Weights of a small transformer language model: MLP 704 SwiGLU.
MLP neurons of a small language model. Each row is named by its layer, matrix (gate and up: input weights) and neuron, and shows model dimensions 160-255. Each number is 128 + 32 x the weight over its row's rms, rounded and kept within 0 to 255. Numbers have three digits each. A neuron's up and down rows have the sign that makes its largest values positive.
A block is one neuron, or neurons of one layer that tend to fire together. After each block is what it responds to, as a language model described it from the Wikipedia text at the highest values.

L10.gate31:097140129148130142118123094135154123127121170123164099116161153124106116141147149083178076183122133190123096057144132166122164129226149121065186145132089156140098151100113147146116108116131152137058130104116074180187069142113118160136155085070131081066158123127042121120153152122129131150
L10.up31:156104115187106147155119135180146079164101102139193185142162098094124198134138123110094147159145145184100144146094117112114139160109180128040104101171144132115154134174098114134117101108138089143121178134102118154056105118103123154166130124098106119170149103114122089146164137151148134172
L10.gate90:177134125148083083133140140156129162093110141101180099168060193115088089157146123111144152128136194124099130121131126141159123158139102149106122159146150140156187112092115208134087071182101167131083102156116122142117090104119150114119095137181053227136111204094128147163090166105165110177
L10.up90:144100114130098140116105121122055128146154144117170152065175166050167154174143100181127106123110138144145161131072110116150134118063158160156121118143098187145170089171116139148123177173138168090121179190134151154080103175065159141142101154162184154116162124130126185127114198087111143129
L10.gate119:108174130099159126129113107123092122099093107140178068142113107114111132100111075099140061173083105191131150121123162061153139127135098200115119081168085111046137136158102091146152119117123128133116150115089112125119144119129097112140116157122135145114141076077117183095129156110170049110
L10.up119:148142138120131160093147149180085081148113174139093097114153105055087142109116088159160123112146098076140158163111086107142148176078152092110131056123171063169083165106144112154176117120131155150091167102090117130171080084145085094101174140159088149156125100111081134192151150141149118126
L10.gate261:128144124078077192118124118178138137099128115144124192094151107178123140162122076150121147158185135171120141175130066146161109093112140081102115077109143078156219146166080180134087107129123062107086148128121141186121153148099130161119097141137124170102141068047065148140194100134155106144
L10.up261:122122203175119140156171116167139166128089084132107145147124096121101148163136076144103142131127125203129137106050101088101158157166194136166050055131085101200133119134113089143101124117080120170060107089134137050104164153159100103160127181120072140131122113118089085132138114123116129100
L10.gate310:140108092164143090121128176157167115140114157135169097092133080185131158105081096141088088083154130173136116153075093087140109115112098116171091089086071127179116098106112103191122142089095155122092156142143072081188119132072133106139091105124102134125182133141124155180143121090134186126
L10.up310:122159114151097141169123095194108112115134181186093110116134116177119103131155020134144097190158114118153083170140063123114115148149139144155111149117125144062142108188167132114153116143145148127105103171102069201170148094123078115192161137166171098164085154117112119152174136085089146133
L10.gate561:161145106122144140152161110165109131155088153154152112139171103125104152080130113106162095138124132082150139088111156140091106181113169139132098119114094160112188163115100168139167112084092116116162085140115145125138139071157107180107143076226061148103060082105131144129138095173194181181
L10.up561:167136151104083113117103078136104113146100142118096129087106140121188131181150107118090141177150091151158154184102113074098073203132126107146136055174135114110120106132141110141088108093159125110040110166127109100127111183094150108161111101079097168087159168131121154170147119138112094105
L10.gate617:106129136128141108148121077177156167170201140142122064080138160106159121141155045024163087130071154135144120160138141138110107077114185136110152123135101174139132122110187142181187147107155125111113174121130128152133121062163065158158110069123152133106119102136136137181131195109115161125
L10.up617:127165135167174118122126166108131095148121081155120148147076086133132077051149075102093082103143142135157118153153126069071122125093140116111068097175061160151092146090141177164151113112069117086105158116123146130186149100155085063146110099166154113108095083118087125132129099144161129126
L10.gate649:138225101126145168168157165138146152065124124087108108097137108115212230136125083087154110132150182156078158095096122136139104117104145157164144169150109159158098168128131149085163095167127092174116127112110170097101183152125140173085140149121128116147102178107125102147156142150083139145
L10.up649:181150168156128228160146084173137132111139099131121063151131144133135163144114157103113160098121152128093115100087180097163124103221139108173095167094118161119078163105182149192093099135115134096132181087106121093135128140157138116115174120126118072089176065144064072166127062170098122096
Responds to: Place-name final pieces. Final word-piece completing a country, state or city name split into tokens, e.g. Pakist-an, Indones-ia, Fran-ce, Philadelph-ia; occasionally other word endings like Educ-ation.

L6.gate119:161125122056097136088124113126137076081129122132128126154173144093087177152121070145173167182124169109107146055065174087146127152120136102089122137149134087174127139106123150168080080125146100156103108090080138126157142088127146096136123108105104167073168137131092146122150089138126131191
L6.up119:113101084137150110126172115107140127133158094121168142137130110102098164167123123107179098142128117138135096121133135131128141105163110092090120144169144071164130134175119151157129105124128189223148070104105121116169159131125135152170118159122081154122186148205141199145109169155046119078
L6.gate139:146068139091179138135163100153151080124135124130176084185121128083085088141158086105113099148115132113114129075130118101163091182158088144121087148094122117128125184131118101130140124108119136170135089176122117102165104106106118084174125087063072123127057116192134118086164138188083103071
L6.up139:102100152079152176186097136121125146134130082126138149122122161099093089048104162130115066098114125088168094081121131106182168147122106169116138117124244105104177167142116082134087140084132139110125081115103121143142192130120094163099139143108167141083133169141157118144150157071144172092
L6.gate311:112106099111134138076100132099071090096172149102170114136172096206102139134142119121135150109173160185120159070160121129159147108134163197116178137117108089120137111142108101109129142118084094151085108135131105087124157098116120104112157117127154125183133121074144190155140154119124137138
L6.up311:083100143091119146115113098156114104085090110165097096153141149124135144143131133102098156130143113133116067140113168167188163170118108128092151088098109088141110178162086133127121203202113121103111097148193160134176140107160150150149141150119129092116210075184093107105146082088098146124
L6.gate429:107163116135101133116141127137127113097113206159154111126172122083124089128119113141106168092101128141139156124052165124156139128133114166088096118098164152096103155141193163150147160071148050145155090084160130178159099101119064116127097102183167175180028147133135153201060157085144213156
L6.up429:136097127094126122169084156120148141171130130160172075125117106097195177160132121132145161110170088141186149103148135105110077171142151114107132156104107143114105160156154130118127075124174111132170104130134133108082154137135135139134147046113149140121111173101157127129160102119133148172
L6.gate494:208149113102108116171110131175123147145051141140187176119104104154129138174093115094137043138177186122158117124088144113133080186154174113195085142217117147165133159155197130146116110093090117150169067148166064139168184124169110108114186160115166213132119105102069146119099100125105119121
L6.up494:071085146110162132133105091113148120093096152149170128089148127099078100100129105117130134152165173181176088107132148099202171180081072089151189086108123174117109148190128118156144115111142129138174119155083136112113046171192117068095051050127142161161134129135105139042108129194099148154
L6.gate517:118091159122196125172130081169125107096065111141146045142160107145091165104098052136174171123124135093167142148142154067107076125138144153144141124167127131076066173157176128161097092097108177133204080091183075096095126153111069140083147133093154153137121172113090152129092068138111059100
L6.up517:174203121133066128136126145151080078068118117132169078075155126125063159163091131118134112119125125175211125176081150093111101104163092107102148122125090095140154082137148142120057146142107121125088019077118175107180144201130112098142080100153145159131095156120067127127133116139096091115
L6.gate605:101143111103119169130125106173195087112139125092114164110126104086097150144141158150150160143116132066088120117125172144173153133175132123136161118116138119062150135122164058103128137060150147165184146097165139101117080112132126073103124147174117110138135116167074094103033174144095132104
L6.up605:113099117145135142115028120122114096125122160147121115129099124178033095087122192113091072117131133136123110134111137118092104134099126190118076077098129182158143126127167142073134070160122107150116108096126127148132076182123121135096103134151158149070157113101133093152141054137016147160
L6.gate615:100135136146169131127121104079071188107092082155145125147179096087108136145152138125118133130124127128153155159124115125179098146054071162110105075095133143147072137142154116138094115074115128083135105171134158145125113169161107140160175139163138125143193116108097135160149142185129147182
L6.up615:117161152103098068143112122115196060092058181120068142126122207133143129103102076121121072148089145174125144160131170071089105118089133143135115092080107212137132139156136083118078119071180076147098164037146133185101105130136158081119126150162148172142120163153109161113098087165128163178
Responds to: Year starts after dashes/headings. First piece of a year right after an en dash, heading marks or parenthesis, such as the 20 in ===2020 or 2011–2014; weaker on mid-word pieces like Swed-ish.

L2.gate159:171156050129148137106118089099100051120126123115161074104132173113142110145086151132131082135103149112164131142134114112157136158138135112150182125136141123117090116177167159099131082183150152203063058152176130153083148142112136121189126159183089084115150155122103116127103087105157168131
L2.up159:138130171166184153142105142151163077143104149188117153077137147141100124158094127113125100133150139092085123116125135113092172128116062117193134187125044116144182114130102122145127100137156189133086105081116183160100125053126136122163121089095153104110130102155151102118084131121138200182
Responds to: Mid-word subword fragments. Fires on word-internal pieces inside common words, such as ear in research and year, ro in role and room, and "20" after a dash in year ranges like 2011–2014.

L10.gate23:116136110119083071107148114161102121146134154118108175100068129131113160082101090071114102125137143067109183140129132095125128094102161088125159114097119109134136131142112169166136122084119153104131111066149111129200113189077139139156126168040174102130085145124087108157122099099166097153
L10.up23:154140166121165114149118146102163161159090158155047178147144057117107142130181104027114116142116046142163124118082118147128130112149086117164087088109089150147119125131129154144167135074113105184124118091204073057148124155086069123148148144152140114103114119185143160107096135098099132089
L10.gate55:144150140084133137106152131140126160116055122135174170098183133149127080125113118136195165099179091064127146085168096160127045115122070109126191143106063195154153135120080134179153156141118162129104156165095113130126082174096104095110160192100141154128075162108109093178083165163137133115
L10.up55:089070153089159143167119145047116158205127149100136120113124123134104060171078089073140137109098157117154111144151135139094101075164080138132171090167138146143144117117143130129150072141094149158100149104170138128192116126117215099115121160133202109180085183137098131147107098091169069157
L10.gate71:150142104134134110131125117166130176135075161109115099153123127177134125107115157123182106154171154149117182139164157133133100124143133154199162188150090129201152146142160180148130174070167123155169087095137147152116113128137150129084143186125112047157120162102126139161055138132155136130
L10.up71:151110161116105038088134078136129185130141110141170092126078199111139143106152129143124063151182143136187070138108121042071091146095154142069132109092159070112167115080155119137101081096129143090114104130140089124119179092160108110106103179149079100135157107136116128117144150121105064118
L10.gate123:202114155148125075088191126152151092131175124091134136150101175108177181125109115145109058132135145081164137124142163144164110167172136117241134132105121138120106129102106150113178147119081136155156145145173125052152110125120125062125108092084095051172150153169125126091168144177119130132
L10.up123:125118176137141083122149123086140161172138123133118117151119117159104117059096117089115130098107157168179100127134178140139156142073097120139141150136194117092090117142135104178079122127069137144081120092158125135120119162130124058091130089134139085148134126115177085151171160130134110075
L10.gate128:136129158134128134025134106133107134121166125091114099141155124135126114123115143134147105132066155105133132138071113069154141103118134119078109130129120137112113224155179111135153122095120116105149043192153158117114169102154188188070111124143153122183096147179121126129126122207092115137
L10.up128:129134109119146156079096119135120172150120106195136130160146097079158165158125147170109094096140102138038166095163127176128084138108122098139120123111098113148108131102110133126075120129118154150117097127190131069084133153135143191098114120128180108147120165109127106129155084159102118228
L10.gate496:149102141140162109178123170129084124116075101162108140152104129096104202081112129163152147129167124147149152149105148137146167105065162145151025095113153086089176089156147190128110069105132070099118122117133111082130074130130126163137117159102073127167105157138102108083087136106077081126
L10.up496:163141142184156116181132124117155136107149164087166068121133112147110137106064117128160175149171137152175160167126077156159110135128151152126077164086174133136151118167127109156147147155153114150086087103082109087061103141148123111108059170186184159163087123178108187126091123098085091080
L10.gate615:184116162067139074115112115062116157094097119139121117109127140189170119096081131161161082090061151122102148104117128110096114109103179087170176166116166185147115136100125147094104088120110148078172124180151136074071102167167161154168147105154141104199061172130158113077171147149070076170
L10.up615:201116118129141106129126151094129116110118166147109128117140133099078136136181130085121161139122135129086112170181104180156159123157068117128172148115133089173176101137111133133130117130100124152149116153180193091103095112082131149105188181109178123121081116116090098086114190168154095148
L10.gate690:141142072128119163101143120151107155094072113055206136172105156144136152079143137106143129156132105108209161120155093080135116126123149133108173134108157136179132123105184141129132090111147129116139148138222169068141156171167091172147190095123155147134077139166155112109078200165161071173
L10.up690:116113116147159187171088107036114115137101183109125136134128112106128125198140121060099078192117183151135107144128095136158131117123126126134123077130075136165086124136083138140123086093180060147131106110157159110139119185092146073075095113169084172106117134146127158155092133143068096178
Responds to: Adverb-completing word pieces. Final subword pieces that complete split adverbs and function words, mostly the -ly suffix (typical-ly, immediatel-y), also the-n, wh-ich, lat-er.

L2.gate127:162110098120141094214088179103156108156090118117178130133147111103119124075129169149137127149123155107071121138124102147147136122082126086091117117124133098123122183132136163077105119160114135148169100133114103152087081110199056155137113159075135117101094073097165083113159179082122150148
L2.up127:086123143171098092075120097104111132192164146108087133081093130152135144171134126159079112133095106167154175087072111160161165088136106135120129162134145101107113120139118068114165194106084114070128064097126079148098188132054178152142096169163120071139136113109146185157171073133117109116
Responds to: Pronoun "it" and suffixes. Mostly the pronoun "it", often after making or with and when split as it+s for "its"; also word-final pieces like h-im, muse-um, op-en.

L6.gate77:128160219123143090172174103103148126088164073080131149121196116079140153131096091173121128147171125174070133104160083151181160119204110174141131099107169156084155090138105125158142089140110160148102104134140175143077090173166151155092135094154159094123097125035114161102171104112151107122
L6.up77:155152125157141097068079137170084140132117161128136184111105131098128086164075112163135150093118129164104145086168109144173131092065162118139119090091114102104098079128138120146106085192080072134127157128169138113072166057125200142113158131152079149135106155156158151121118172149083150141
L6.gate117:094141117086090118089116123112107100125130166189160117156139159141155120133091162096168109154091169189119159094157096133158117133168119167108142138140121157156140119175123183130091069134141135096156107166139115167189179109172216127125183110153149141153130123174157092107087104100147145165
L6.up117:164144114119132085147165183136170133098086086111092122149163103157116145122096155099171114154111116143115113113114126143117140073107134157131133140063167164146203127103105128141132082136068086095095096128171123102127098115076107189045133066061116116153151131159127110043093154128181109147
L6.gate236:113137106148161086155112109099069175058046161090115133124153101126125145115160124122128116154111123121124100116125145203103115144140128156154118130141078131152136086145171122104120069171068169116096176092126109177155120152151164171162080113117059141105112115181199113130058127178088064174
L6.up236:137117171168090158150129123161145188150097127087161122149160096094177122186144115082117176190129111130131141085056087163103118103110117111148139135142153089132152122077113142096138119144143128145138213110140141165156150117202162134138134153112119095126177140119162152113134146077183142206
L6.gate276:177179113146168159136118072156137176159154154092184143115110102137137151160038065119186115115131091171157145141109159138126153147120129082133193141106132130061107068094154167103095120128159100081152115160147160150169144123156142146150168126118190134058049185116103146180102092115113118107
L6.up276:145142086103087123136126099156122089157165120095157135147095143079104138084130110118089114123127131184139131161084160152145152132067127120105175120138147113090113077087136183143110114063156145107156122140100162164130116115108115139109084099127155138115131151135140191144111194138192189170
L6.gate289:104131108081144133122138143141088076069196139107137150114124104106156083116138081114132123133133177124157113123081170078117135089102125135140138208188110180106172113083155159120184142107107174129158151124130121128129143171074107150176065133153190067162130089189086098137170118149133147186
L6.up289:140092124159145125109114124056094117135179139095115128188140074194137167093106098122169119173096164194156143110074115165088112183133086159126121128111054077083127049144137094131143093114114152105138067088097135110095143132109117138136152142141095132092132072106133092122089124160142190158
L6.gate298:080192143129169115113197106138129146192179148131104084092118163092159114108091119088087138197060142173110117129062099167149122158111130101168166094122132122074094147131148142138101148153140126152188107144155084126183188154184138089130100090068107215135118165138091127126112103111112164152
L6.up298:128173169077145119159174164143105120184126181097118165130135102128101133094131164162143122154110172130150157127133155142154118172116078102174163071207117075131147125145117186153139163130068122122165120142098138160128133173123159119153168117175154185124063171061135127188092183175132090128
L6.gate329:136144169165123120139099117109175134180140174106084154101158121058178213063162136072163124101054069107167108103154139136158161211094127106172078147133149147145142113121110125156130083116176125065174098141183133164123093154159187179082125137171124147160114170113120132109122164173116125107
L6.up329:123172079072125159153153112156117092100166206098120188143100126151200086144077072117167108151148109105054188104148124125120163156144134156126196171117194091091206086132154095098126135101119097113174184174150128094116129169167128126159184130131149170114090141129131160117112146176012107149
L6.gate635:136124123129131139133123124152107175120126103113146191105158091090197183168086104123147142129174129146107130103119180192177162064071209186128072101121046129134129110103107095107100083095091135089109140150156159134067127085178143184109118132174135068127201120147168096144119110154167141125
L6.up635:079154131089126122105153088086130153124144149126142163154163151061177057191129170122158114065096148114089105110127127086188167134079099134135180133136151184125104106095081149195105120115102179123146071154149094150138091165206148071141149115123128114187105111153115134159146105194152102155
Responds to: Split negation and contrast endings. The final piece of negation and contrast words broken into fragments, as in n-ot, b-ut, ne-ver, don'-t, howe-ver; occasionally also table-separator rows.